From a checkpoint of a small transformer trained on Wikipedia: MLP 1536 SwiGLU, untied embeddings.
MLP neurons of a small language model. Each row is named by its layer, matrix (gate and up: input weights; down: output weights) and neuron, and shows model dimensions 288-351. Each number is 128 + 32 x the weight over its row's rms, rounded and kept within 0 to 255. A neuron's up and down rows have the sign that makes its largest values positive.
Before each neuron's rows, "fires before" lists the tokens most often just after its 100 highest values on Wikipedia text that the model never trained on; "fires on" lists the tokens most often at its 100 highest values on Wikipedia text that the model never trained on. A number after a token or word is its count.

fires before: " |" 47, "1" 16, "2" 7, "0" 7, "4" 4, ")" 4
fires on: " " 65, "2" 4, "loan" 4
L4.gate730 [ 69 121 158 127  93 132 161  92 172 138 168  96 118 165 146 126 119 144 148 154  96 116  87 116 136 163 146 156 134 133 128 167 157 131  71 117 126 122 125 167 133  91 122 171 169 161 172 132 125 117  93 147 107  77 112 152  90  54 142 184 173 154 120 127]
L4.up730 [ 68 131  84 171 165 108 175  68 145 107 133 194  89  71 116 101 141 121 105  93  75  83 124 142 106 198 116 194 106 205 136 156  70 102 116  88 153 153 147 113 110 153 148 134 136 146 180 119  45 159 187 169 153 152 149 162  90  87 147  94  75 130 101 130]
L4.down730 [103 117 135 119 155  80 172 141 152 124 143 165 139  91  92 152  93 127  80 101 122 113  93 120 103 135 102 138 140 131  81 136  81 133 157  77  78  62 102 132 119 157 118 125 143 137 178 154  81 143 100 148  58 156 151 143 108  67 101  88 102 135  83 136]

fires before: " " 43, " the" 11, "t" 4
fires on: " |" 41, " both" 25, " Both" 7, " in" 5, "ric" 4, " between" 4
L4.gate321 [ 94 137 139 233 152 138  92 166 163 155 111 119 165 140  92  90 126  87 104 146 133 115  94 112 170 118 127 144 152 119 143 154 117  94 158 115  94 166 108 114  74  99 157 115 141 105 190 116 174 111 132 130  93  90  77 129 177 166 143 117  78 147 121 139]
L4.up321 [134 142  47 149 129  96 131 117 158 120 188 175 137 119  66 118 162 204 116 110 141 159 164 141 178 113 155 133 149 138 117 130 220 131 159 196  55 124 188 123 208 142  91 136 142 151 195 128  84 138 131 117  94 132 117 120 111 112 115 159 115 144 124 120]
L4.down321 [157 103 173  83 226 118  87 135 144 101 119  89 105 130 162 140 147 138 147 100 157 110 124 123  96 169 103 146 143 128 137 169 114 136 120 151 175  57 146 152 102 176 105 158  93  98 120 103 158 111 150 186 137 116 125 104  98 140 132 149 136 114 149 108]

fires before: "0" 29, "6" 11, "era" 11, "9" 8, "7" 5
fires on: "2" 50, "mp" 11, "9" 8, "1" 8
L6.gate1259 [131 142 132 169 135 162 135  87 190 151 178  86 101 146 104 109 104 129 138 138 105 126 144 126 184 131  71 124 146 128 103 148 143 109 145 145 172 130  92 146 155  82 119 160 139 177 126 165 150 103 147 106 110 179  26 147 109 113 102 121 150 133 117 115]
L6.up1259 [112 188 132 142  88 146 154 100 145 118  90 135 130 113 133 123 135 143 149 162 141 131 123 150  72 141 130  94  52 115 161  90  80 105 157 147 119 175 110  74 133 144 143 126 151 199 170 127 165 102 114 124 123  75  97 132 137  69 114 111 137 148  82 119]
L6.down1259 [136 159 103 163  87 104  98 158  86 160 139 167 122 127 185 143 132 139 123  69 146 160  97 141 103 183  81 144 115 126 114 137 141 122 110 110 111  89 109 147 168 159 140 125 119 146 177 153 141 128 125 183 108 130 147 145 122 124 154 169 124 129 111 104]

fires before: " the" 22, " a" 14, " \"" 10, " part" 4, " " 4
fires on: " as" 49, " into" 9, " became" 6, " to" 5, " under" 5
L5.gate839 [134 166 104  96 137 107 102 142 208 152 124  99 133 153 105 121 111 197 105 146 123  81 136  81 170 124  69 141 112 126 135 216 157 110 100 159 142  91 122 174 181  64 201 121 123 107 100 129  56 139 112  58 118 121 120  92 133  56 110 123 123 133 131 209]
L5.up839 [105 170  53 110 164 102 135 182 184 121 154  98 146 154 133 119 130 155  85 132 118 103 165 162 171 120  86 183  76  94 184 107 160 116 141 104 144 145 175 138 127  97 193 127 178 160 125  88  86 105  56 100 137  94 152  82 165  66 183 129 139 186 128 186]
L5.down839 [133 126  76 115 162 158 187 145 146 132 151 149 117  83 126  77 112  47 106  82 147 120 137 180 160 143 103 192 176  99 171  64 175  63 132 143 126 125 102 123 164 122 128 116 122 155 123  92 166 122 142 162 163 148  92 105 115 117 128 210 156 132 139 152]

fires before: "1" 46, "0" 39, "2" 15
fires on: "0" 100
L4.gate674 [112 176 130 122 156 177 112 115 135 104 171 103  65 119 149 124 114 133  75 209 121 122 151  95 137 141 141 149 125 142  96 186 130 158 160 131  93  93 141 165 138 107 103 127 170 116 123 159 121 125 109 117 105 154  98 147 180 175 122 112 133 108 186 153]
L4.up674 [200 130 194  91 113 147 174 104 194 116  93 143 179 117 144  54 145  97 133 128 114  86 151 156  83 102 159 100 151  64 131  86 126 130 189 118 106 122 129 140 158 137 134 117 133 101 108  89 126 123  69 125  95 153 139 134 108 118 101 180 148 129 137 144]
L4.down674 [128 109 161 134  44 186 169 161  75 124 162 137 166 168 139 129 129 135 161 137 103 103 120 106 124 126 178 144 135  92  97 137 179 136 183 122 148 104  75  83 127 147 161  96  80  61 144 110 125 137 148 126 152  95 201 128  71 119 161 145 107 195 120 186]

fires before: "0" 15, "1" 14, "3" 11, "5" 10, "4" 10, "9" 9
fires on: "0" 41, "2" 18, "6" 13, "5" 10, "8" 6
L5.gate377 [116 110 149 121 165  97 147 123 149 101  68 141 107  96 118 180 122 142  94 113 124 157  73 133 171 171 178 151 153 133 117 102 100 184 115  87 111 114  90 129 169  87  61 118 119  99 120 181  96 123  60 171 168 140 192 130 144 155 141 144  97 183 179 162]
L5.up377 [149 148 121 131 131  82 136 144  85 147 171 160 166  99 127 105 147 164 145 159 130 121  69 158 100 161  79 135 112  79 187 131 138 141 107 164 106 136 170 115 178 118 122  82 132 178 176 110 106  63 135 138 193 167  99 113 162 129 105 108 163 109 139 188]
L5.down377 [ 81 131 206 121 139  95 189 151 106 103  92  68 153 178 107 189 103 126 106 180 131  76 168 157 109 179  74 100 140 156  87 135 137 143  92 155 133 109 187 134 149 109 113 122  96 194  64 131 171 127 135 113  95 119 141 134 144 124  96  61  84 130 116 114]

fires before: "\n" 86, " |" 5, "-" 4
fires on: "\n" 94, " |" 6
L6.gate398 [134 121 144 156 111 139 142 123 181 152  67 116 124 119 182 180  78 119 127  78 147 133 126 103 144 113 153 106 110 154 152 185 135 106  97  87 133 187  93 130 119 170 111 113 106  99 111 131 139 131 137  88 149  92 169 168 152 156 171 147 152  88 105 147]
L6.up398 [ 96 128  92 150 104 129 153  79 104  13  81 170  85 128 118 124  85 111  91 108 166 115 148  69 116 127 144  96 139 179 103 142 122  85 180 139 179  67 115 154 121 153  60 145 171 125 172 164 133 187 119 130 138 160 209 171 138  80 122 157 116 112 172 152]
L6.down398 [118 164 155 136 112 103 159 144 155 111 188 150 158 146  98  96  67 148 117  11 108 118 150 133  94 110 134 140 176 146  90 146 112 137 117 117 163 148  88 115  95 109 158 142 142 167 158 163  99 160 117 133 158 145 136 142 133 111 113 135 136  78 131 130]

fires before: "1" 14, "3" 14, "0" 14, "7" 11, "8" 9
fires on: "9" 44, "1" 30, "8" 13, "2" 11
L4.gate1424 [131 133 146 144 119 135 141 101 148 158 147 117  86 135 136  97 133 177 134 143 131  98 132 185 163 200  93  82 145 146  94  70 139 143  95 130  85 108 182 114 151 103 134 121 118 147  89 116 128 115 158 150  84 132  75 114 140 142 104 127 102 126 120 139]
L4.up1424 [ 56 109 195 176 136 100 169 164 104 107 141  90 183 107 146 130 138 146 234 139 104  66 140  91 173 146  81 148  60  48 142 124  87  79  96 113 160 117 132 143  95  99 162 175 188 146 180 164 101  69 114 143  94 160 127 173  69 118 163 203 156 172 154 161]
L4.down1424 [ 79 146 118 139 146 138 146 120  64 152 157 124 137 135 111 177 115 122 188 111  95  90  87 108 105 118 101 155  84  65 100 173 106  76 158 186 118 125  93 117 142 177 129 168 104 131 124 154 176  55 161 116 110 116 130 146 106 129 135 138 114 175 105 157]

fires before: "s" 44, " the" 18, " " 4
fires on: "'" 45, " of" 15, " in" 11, " on" 8, " led" 5
L4.gate877 [ 94 116  88  83  84 168 132 149 118 140  93 103 150 152 133 109  81  69  76 118 108 137  79  78 195 111 112 107  99 161 102 173 123 167 151 158 107 101  82 169 126 123  96 125 126 144 178 210 115  97 100 162  98 123 111 128 114 172 143 139  67 130 102 111]
L4.up877 [138 136 140 146 120 113  81 104 107 175 118 120 128 130 142 117 109 121 173 171 147 178 110 119 143 173 142  90 150 109 132 188 149 189 135 180 117 127 131 140 156 100 106 124 187 199 112 123 137  86 147 105 182 176  56 160 165 165 101  85 120 139 161 138]
L4.down877 [119 136 143  78 117  99  86 188 122 113 127  92 188 175 143 109  86 104 147 109 139 100 107 173 155 168 107 126 133 168 130 141 129 123 138 158 105 107 140 190 113 159 149 163 183 107 122 161 158 101 156  74 174 155 151 115 125 113  88 131 168 120 156 125]

fires before: "===" 21, "The" 12, "-" 11, "In" 7, "|" 6, "A" 5
fires on: "\n" 100
L6.gate1460 [121 149  90 192 153 107  86 165 159 134 174  50 134 153 127  84 106 180 118 120  70 190 220  94  76 168 118 134 141 125 102 111  98 130 150  99 141  94 113 151 174  61 150 132  94 103 131 141 141 172 132 143  72 106 144 112 105 125 125 132 114 146 141  76]
L6.up1460 [155 161 110 146 130 174 129 145 119 127 123 180  69  94 147 150 133 101 133  97 135 132 137  94 149 154 107  61 134  88 127 174 176 142  53 123 138 123 124 100 117 138 122 165 148  99  71 122 105 117  86 169  96 170 114 175 146 154 117  79 127  48 156 173]
L6.down1460 [ 72 112 131 108 154 124 142 153 182 107 134 135  95 140 104 181 125  93  83 154  65 130  66 107 117  97 116 137 132 122 131  94 132 128 112  66 132 114 116 123 120  80 170 118 101 111 149 117 122 161 146 134 137 181 138 135 219 170 163 121 120  83  98 112]

fires before: "1" 49, "0" 30, "2" 21
fires on: "0" 100
L4.gate548 [102 140 138 128 147 185  87 182 120 104 126  72  59 161  96 167 170 129 117 151 125 120 150  90 190 154 144 108 126  89  70 126 118 176 158 104 160 126  92 140 115 112  98  79 165  80 117 142 151 151 107 108 144 133 114  94 161 109  88 150 117 162 169 169]
L4.up548 [162 123 165 112 120  95 138 119 140 104  71  81 154 146 133 122  80 127 128 155  94  95 150 186  74 130 181 100 138 131 167 151 114 148 150 151 157 143 213 140 110 141 134 110 133  84 113 131 161 118 175 190 127 125  96 168 166  99  80 122 104  80 132  84]
L4.down548 [ 92 158 175 123 119 168 154 170  82 145 164 112 133 176 164 116 170 115 108 173  98 110 139  95 109 129 128 176 151 113  65 134 134 169 128 134 163 140  79  74 105 137 120 128  79  29 109 153 141 107 137 115 148  96 169 108 130 137 166 125  76 175 116 190]

fires before: "0" 29, "1" 15, " |" 10, "4" 5, "3" 5
fires on: " " 70, "Y" 5, "1" 5, "ga" 4
L4.gate308 [124 187 173 156 223 126 103  87 133 128 114  69 131 119 120 113 109 116 135 111 134 139 125 125 135  98 100 146 115 140 117  68  70  97  88  63  86 144 116 141 109 130 142  83 148 187 133  83  80 144 109 126 137 163 153 108  90 146 161 115 186 143 157 142]
L4.up308 [143 192 177 146  88  73 126 138 155 122  97 164 107 161 133 131 199 148 115 161  63 119  55  91 132 139 146 149 202 101 159 101 109 103  62 142 142 108 176 134 155 112 135 182 161 138  59 126 114 114 107 167 114  80 141 111  79 102 132 122 109 122 124  43]
L4.down308 [118 117 126  96 152 124  93 163 126 126 158 138 129 189  95 172 113  93 136  96  82 113  99 150 123 144 103  70 117 118 131  98 137 114  84 132  97 144 124 137 105 120 136 134 140 175 117 146  88 158 105 122  70 118 168 152  80 104 121 164 136 101 192 128]

fires before: "==" 29, "The" 15, "===" 12, "In" 8, "On" 4
fires on: "\n" 100
L5.gate1270 [130 123 119 185 155 142 122 126 120 145 149  68 129  86 202 119 148 183 144 111 128 118 195 114 129 150 145 126 127 122 101 134 181 147 127 117 120 115  97 174 177 112 114  66 168 120  81 173  99 143 125 102  77 157  86 141 150 127 111 107 113 120 106 133]
L5.up1270 [ 90 132 152 115 163 148 143 216 132 156 134 122 107 121 106 165 145  45 148 107  76 202 119 140 127 142 112 103  89 116 102 137 143 121  94 152 167 102 209 116 110 140 147 168 108 112  90 127 123 155 119 119 180 127 184 120  76 101 176 200 106 167 125 114]
L5.down1270 [121 137 111 140 166 122 131 116 136 157 151 125 113 125 126 182 114  55 104 104  97 124 143 150 122 103 132 146  72 123 111 144 182 147 163  96 197  95  97 103 167 141 157 140 149 152 104 134 163 113 123 111 147 144 175 102 174 173 141 139 132 129 105 111]

fires before: "\n" 20, " He" 13, " The" 11, " In" 6, " She" 4
fires on: "." 99
L4.gate1137 [112 160 126 135 162 139 110 106 130 102 140 109 106  95 137 186 167 152  84 105 122 123 120 110  89  96 113 106 123  98  61  78 167 191 144 179 117 137 124  79 145 138 177 110 129 164 124 187 107 175 110 170 118 112 137 150 198  81 135 149  96 100 150 145]
L4.up1137 [ 57 138  81 155 121 131 164 181 119  52 137 137 111  94 135 152 149 142  97 131 131  78 132 178 135 125  99 109 127 139 160 111  78 141 102 175 139 144 141 128 144 141 125 159 129  57 146 131 125  98 103 179  82 165 138 139 111 149   0 101 141 109 143 123]
L4.down1137 [129 116 126 101 125 153 147 106 162 131 212 119 160  94 124 171 132 106 133  58 137 135 126 116  85 111 112 142  89 118  57 140 118 153 119 174 112 103 110 143 141 111 146 117 153 139 112 140 154 130  94 140 105 134  90  59  71 116 170 145  88 116  88 174]

fires before: "0" 39, "6" 7, "5" 7, "7" 6, "2" 6, " |" 6
fires on: "2" 33, "." 30, " " 16, "-" 7
L5.gate1250 [129 145 173 134 148 127 142 179 182 150 129 102  68 116 110  86 144 117 136 136  72 128 165 107 192 145  74 136  98 144 106  97 170 140 141 115 143 144 185  90 169  83  89  99 147 136 102 138 157 113 142 140 123  76 187 169  99 127 166 129  45  88 145 133]
L5.up1250 [ 87 141 151 134 129 152 148 136  88 115 119 146 141 129 130 157 167 133 167 118 158 153 152 152 152 222  83 112 117 143  96  88  86 116  86 108 123 198 106  64 156 195 124 126 108  87 158  78 147 156 133 174 165  87 146  71 132 136 128 123 139 198 102  82]
L5.down1250 [149 171 108 122 110  73 113  86 135 131 105 233 159 179 123 123 143 105 151 195 148 152 152  92  86 149 157  98 131 128 141 115 102 112 153 156  95 154 124  88  63 158 102  99  76 172 129 127 130 118 121 163 173 155 131 123 131 179 130 129 169 133 125 130]

fires before: "\n" 89, " |" 5
fires on: "\n" 94, " |" 6
L6.gate1020 [127 167 176 140 106 133 125 133 145 178 182 149 148 114  70 140 118 135 176 121 124 103  92  67 183 102 147 119 126  98  98 185 100 128  69  92 116 126 146 142 123 144 134  92 157 144 171 166  95 156 159 141 108  94 103 191 132 119 172 170 155  68 231 173]
L6.up1020 [143 135 110 141 144 119 116 149 153 167 117 162 125 131 178 112  67 108 189 129  53 170 123  73 139  88 172 145 119 183 126 132 120 148  86 126 176 130 231  97 140 127 106 111 168 131 104 128 144 104 190 163 152 110  95 165 130 140 126 120 148 100 187 116]
L6.down1020 [150 133 166  96 108 183 158 138 162 162 150 183 109 116 136 162  96 105 119  19 120 142 147 117 146 108 184 130  94 105 122 131 101 125  61 123 163 158 134 117 122 100 145 144 131 144 100 170 169 115 116 117 183 112 139 195 144 103 134 148 176  95 174 113]

fires before: " |" 23, "---|---|---|---|" 16, "." 13, "0" 8, "6" 5, "|" 5
fires on: "." 26, "0" 18, "|---|" 12, " |" 12, " " 6, "\n" 5
L6.gate329 [154  87 176 208 116 132  94 131  97 175 159 146 130  76 120 130 107  90 117 122 127 110 169 100 165 154 141 124 131 149  51 102 143 161 181 142 116 111 135 118 161  56 117 138 218 114 154 121 107  97 138 158 113 140 136 123 139 129 145 134  89 138 149 142]
L6.up329 [119  93 165 135 168 137 164 159 143  95  86 144 143 119 179  96 188 140 119 122 106 175  98  90 140 186 127  89 129 171 156 143 144 183  88 130 149  90 130 169 149 172  94  83 130 164 126 179 141 119  71  53 100  83 147 150 120 148  80  98 130  70 155 129]
L6.down329 [170 125 102 140  99 128  73 105 157 124 101 160 109 146 135 135 100  98 131 138 149 133 179 124 116  79 124  76 100 146 171 130 110 145 170  63  91  96 127 142 149 100 113 104 190 154 169  88 136  89 117 158 153 132 163 148 128 147  86 120 174  97 149 131]

fires before: "0" 27, "1" 10, "2" 10, "9" 9, "4" 6, "8" 6
fires on: "0" 56, "2" 16, "k" 8, "1" 8, "–" 5
L6.gate1501 [163  88 118  99 123 121 153 127 102 122 174  89 126 149 174  83 138 134 114 147 127 156 141 153 186  91  98 114  71 115 143 110 147 139 100 134 113  68 171 149 160  60 126 166  78 147 167 139 126 117  84  95  95  94  74 181  95 117 123 134 110  89 130 124]
L6.up1501 [119 141 108 164 111 127 148 118  97 117 148 142  99 153 117 102 162 154  98 119 121 151 150 108 155 117 120 113 162 135 192 157 154  74 105 132 114 120 141 122 148  92 141 118 140 115 124 133 103  69 159  70 118 176 157 163 149 149 168 133 127 139 135 151]
L6.down1501 [134 138 153 112 135 128 128  97 110  78 165 118  71 124 135  81  46  91 106 129 106 124 104 132 137 129 127 125 143 102 125 154 195 121 144  95 130 131 169 182 165 106 108  61 190 111 153 140 139  41 129 160 134  90 159 170  57 119 144 123 144  93  35 170]

fires before: "2" 28, "1" 19, "0" 14, " |" 8, "3" 6
fires on: " " 100
L6.gate1354 [123 163 109  89  71  78 108 121 137 126 125 178 122 113 161  83 150  77 157 184 125  78 152  95 146  73 110 113  86  76  57 144 133 103 110 166 115 126 131 149 178 153 125 146 114 151 147 121 131 134 119 180 132 109 148 122 155 103  93 136 133 141 150 134]
L6.up1354 [131 125 103 138  94 156 131  57 179  99 214  86 124 148  70  97 157 137 116 144  72 140  74 157 133 168 131  76 140  95 136 152 177 135 135 121 120 143 134 202 146 153 147  64 155  98 142 108 181 144 154 102 143 205 105 109 100 132  73 175 112  91 140 137]
L6.down1354 [128 109 111 133  87  81 122 126 134 142  84 116 161 135 192 118 124 102 163 151 146 178 167 153 142 175 176 163 122 115  98 141 176 143 123 133 165 102 150 159 153 135 102 129  91  88 195 132 174 151 169 158  52  89 139  91 124 127 126 155 192 100 150 103]

fires before: " |" 56, "0" 23, " " 9, "1" 6
fires on: "0" 45, " " 30, " |" 9, "2" 6, " —" 5
L6.gate637 [ 60 134 131 129 115 105 187 138 180  98 174 181 104 182 128 117 140 106 117 127 131 128 115 150 112 118  79  83 105  89  59  96  97 101 157 145 169  79 166 128 143 151 158 127 215  73 132 110 151  93 141 203 130 147 105 169 100 116 184 136 113 132 144 109]
L6.up637 [114 103  85  89 101 101 142 103 136 119  99 187 159 132 119 119 130 160 109  91 168 118 135 156 106 212  90 120 165 119 152 141  71  77  72 201 111 128 120 107 171 175 150  57  58  95 143 147  98 143  35 106 107 126  91 106 128 115  90  83  69  99 135 103]
L6.down637 [105 145 116 128 141  92 147 197 137 144  89 109 107 144 141 109 140 133  97 127 155 101 164 103 118 124 104  93 157 119  90 197 117 138 147 160 113 121 164 125  58 157 147 137 148  84 155 106  85  81 156 112  96 168 131 143 176 148 107 105  78 153  93 154]

fires before: "\n" 43, "." 12, " Cla" 4
fires on: "\n" 45, "." 26, "y" 9, "ly" 7, "-" 4
L5.gate344 [ 62 134  98 109 143 130  97 134 136 147 143 158 136  90 112 138 122  93  60 163  84 140  94 135 128 162 122 105  52 139 134  88 167 104 138  83 158  79 187 127  56 152 122 142 152 115 129 134 127 104 144 142 116 134 123 135 183  82 127 154 133 134 169 109]
L5.up344 [137 118  99 149 168 153 168 141 113 128 116 115 144 110 134 109 145  98 123 141  86 140 181 183 146 138 115 142  96  74  97  92  95  96 114 107 127  97 159 118 161 117 162 149  86 147 134 122 118 109 101 198  83 165 216 130 187 100 103 158 103 196 141 177]
L5.down344 [130  83 138 134 142 131 112  86  94 162 159 115 145 100 127  93 171  66 153 121 176 123 162 171 116  78  92 127 170 166 140 140 141 138  92 116  89 157 130  91 151 155 196  60  87 150 142 140  79 131 158 170 153 196 173  94 153 133 102 102 113 118 151 127]

fires before: " " 35, " –" 16, "\n" 11, " |" 9, "1" 5, "4" 5
fires on: " |" 72, " " 16
L5.gate430 [120  94 157 176 189 138 144  64 121 165 113  95 145 140 132 119  96 114  89 160 121 137  95  72 173 104 105 162 153 148 161 132 127 112  98  81 160 126  74  99 173 136 124  95 143 166 147 119 110 109 152 182 141 125  98 142 138 159 119  84 130  84 156 115]
L5.up430 [111 131 103 149 119  52  82  95 145 120 106 153  94 151 138 156 125 179 123 148 120 109 148  88 149 153 107 145 128 146 218 117 123 147 155 102 170 137  87 195  96  94 112 118 118 102 154 129  87 107 138  81 162 133 122 165  75 126 177 142 135 111 137 107]
L5.down430 [115 118 121 144 103 145 137 165 112  98 149 159 117 119 173 179  84 196 114 121 176  95 142 161 107  83  81 176 151 118 132  88 156 129  90  79 133 150 149 143 105 159 132  98 156 160 126 165 111  82 152 133 140 172 126 101 124 141 127  76 150 122 154 149]

fires before: "1" 37, "2" 13, "s" 8, "ties" 4
fires on: " " 54, "al" 15, "'" 6
L6.gate248 [123 125 114 145  80 179  97 111 132 126 193  74 143 136 155 141 136 118 116 169 160 173 175  92 126 111 179 178 141 132 151 144 112  87 176 168 216  46 120 141 183 108 103 167 129 130 113 117 190 134 108 174 160 103 140  74  85 121 159 184 107 112  77 172]
L6.up248 [116 153 127 178 122 131 149 144 122 140 172 126 129 134 119 103 156 148 129 111 120 156 130 154 185 114 137 178 107 129 165 131 155 149  56  72 131 127 119 130  97 107 192  93 136 179 145 130  89 177 177  96 128  89 114 201  70 100 138 109 129 156  83 153]
L6.down248 [ 95 117 136 121  55 200 138 121 147 132 139 105 149 130 149 124 127 153  72 149 125 161 120 106 148  88 113 143 118  51 112 135 114 148 159 185 140  99 121 126 109 126 122 189 105 159 147 135 106 150 119 126 141 209 104 125 179 181  85 137 126  74 124  97]

fires before: " " 45, "1" 12, "2" 7, "ile" 4
fires on: " |" 49, " " 35, " ex" 11
L4.gate144 [110 122 143  94 114 142  80 122 124  86 158 147 153 186 156 150  98 121 189 148 137 109 100 141 153  91 121 105 126 139 108 145 198 124 141 149 151  81 118 125 178 119  96 146 125 126 107 129 147 128 113  81 190  87 137 215 142 116 113 165 123 131 150 143]
L4.up144 [135 128 176 103 117 112 120 116 195  31 144  78 127 142 189 105 179 133 141 177 138 122 139 114 100 127 122 121 102 167  69 110 132 149 121  56 132 125 145 140 124 143  92 147 161 100 124 117 143  65 118 125  93 150  89  62 174 143 122 160 151  78 146 123]
L4.down144 [ 98 104 139 148 139 165 112 112  82 136 156 118 111  95 133 163 130 100 170 133 109 109 101 148 127 123 146 115  70  78 141 124 128 121 153 129 161 149  99 132 150 136 150 150  98 121 158  93 183 111 117 153 110  76  92 199 160 141 104 186 103 155 156 169]

fires before: "\n" 89, " |" 5
fires on: "\n" 94, " |" 6
L6.gate478 [120 134 144 185 145 126 137 200 143 197 107 134 139  69 100 137 114  95 114 118 128 122 135 104 129 118  80 109  94 142 111 127 164  94  49  96 151 129 131 150 174  66 117  99 195 149 105 143 120 124 151 171 130 122 145 185 122  88 161 142  97 147 142 124]
L6.up478 [147 147 105 150 142 165 182 116 133 119  89 126  92  98  97 128  88 147 168 126 112 184 165  67 115 117  90 123   0 203 143 117 187 100 118  99 144 129 180  98 104  90 149 121 177 113 104 159 105  78 189 128 141 140  98 179 109  85 129 106 104 119 165 133]
L6.down478 [126  88 190 134  51 166 119 125 125 141 135 146 167 125 184 101 114 114 150  49 121 146 128 108 148 132 146 160 117 140  93 114 159 131 148 123 149 118 180 178  37 100 120  81 143 142  95 119 138 118 142 144 110  95 130 154 102 103 132 120 145 115 165 149]

fires before: "\n" 45, " He" 6, " In" 6, " It" 5
fires on: ".\"" 36, "." 28, "\"." 18, "\n" 12
L5.gate258 [117 163  89 127 179 146  94 185 140  77 158 145 108 103 112 147 178  90 144 106  97 162 144 131  96 108  92  80 104 137 108 105 114 175  85 148  92 140  75  74 174 102 209 152 132  70 159 159 143 137 137 133  57 130 173  98 102 106 157 156 119 132 120 131]
L5.up258 [113 169 102 165 159 143 121 148 156  65 164 154  48  72 148 100  95 129 138 149 115  95 139 113 113  85 132 127 121 107  78  48 117 100 145 123 148 114 170 109 146 112 184 144 104  67 167 100 143 180 154 140 146 147 159 185 126  69  52 161 213 107 225  90]
L5.down258 [160  98 127 138 153 193 156 150 131 105 167 137 137 130 140 160 198  38 174  45 148 158 134  76  96 156  73 131 113 123  61 104 164 134 122 115 124 179 107 125 175 138 156 118 146 154 147 155 160  82 127 171 101 160 136 159 150 151 165 156 146 127 136 117]

fires before: "\n" 93
fires on: "\n" 96
L6.gate208 [140 134  97 143 124 100  82 225 128  90 162 149  96 118  84 173 103 124 123 123  84 165 164 106 164 108 187 103 137 191  47  70 191 151 119  87 124  78 186 132 122 119 107 110 138 176 129 126 158 142 148 143 109 115 165 134 110 116 120 143 142 118 146 117]
L6.up208 [224 120 145 145 164 140 157 153 173 103 117  82 224 150 138 149 126 130 107 102 172 141  43  92  85 118 134  94 198 189 140 170 177 124 125  96 143 143 100  90 123 122 101 120 194  92 187 132 183 118  92 158 117 126 178 171  80 128 155 159 142  40 193 161]
L6.down208 [159 189 159  70 127  95 122 119 132 145 184 137 106 115 104 107 105 129 104 105 180 115  63  80 158 101 116 127 150 158  98 137  70 120 156 111 156 106  92 133 120 162 137 146 122 102 167 175 119 118 165 111 193 122 139 176  97 125  98 145 132 139  93 165]

fires before: "2" 16, "9" 15, "1" 12, "8" 11, "4" 10
fires on: "1" 59, "9" 34
L5.gate595 [116 117 132 120 163 114 149 127 148  95  98 104  64 127 170  99 126 138 148 121 111 106 126 127 179 144 111 130 153 130 101  52 178 164 142 119 140 164 142 186 133  66 126  91 155 118 128 186 124  99 107  77 114 146 113 143 130 132  71 171 129  97 133 168]
L5.up595 [187 164 141 149 123 121  82 137 127  85 164 124 134 125  77  95 125  73 135 134 125  80 138 145  96 138 102 155  88  78  78 100 128 151  38 132 121  68 121 132 187 187 158 108 125 114 137 145 134 111 135 150 136 146 207  72 150  91 167 120 158 162  88 134]
L5.down595 [128 116 106 129  91 179 153  83 102 181 177 114 182 141 158 140 170 145 109 148 150 103 167 131 118 178 140 142 122 140 103  85 106 174  46 171  75  98 145 113 124 166 178  80 135 162  88 105 123 102 197  98 117 125 124 142 105 106 173 147 102 197  31  78]

fires before: "\n" 85, " |" 5
fires on: "\n" 94, " |" 6
L6.gate1159 [113 138 116 119  81 139 138 148 151 143 149  95 172 120 125 143 123 107 125  71 109 181 134 128 125 180 135  84  88 144 127 158 142 119 151  63 196 102 167 133  89 141 120 114 167 137 177 116 206  74 145 140 119 131  52 110 125 129 166 102 139 140 168 162]
L6.up1159 [ 98 111 120 144 172 182  88 130 173 160 131 140 152 154  94 182  99 140 136  81 113 132  67  83 108  57 166 141 106  95  91 119 134 111  93 149 139 128 132 120 152 139 119 142 146 103  74 126 190 116 186 187 139 142 178 209 156 113 207 194 130 113 221 104]
L6.down1159 [126 152 142 132  85 126 179 107 137 146 153 167 167  85  49 119  96 113 129  15  94 138 103 143 188 138 154 135  79 178 107 118 135 120 112 132 171 157  99 166 152 108 130 166 113 132 151 120  98 105 196  92 117 123 137 165 136  81 141 150 164  86 158 128]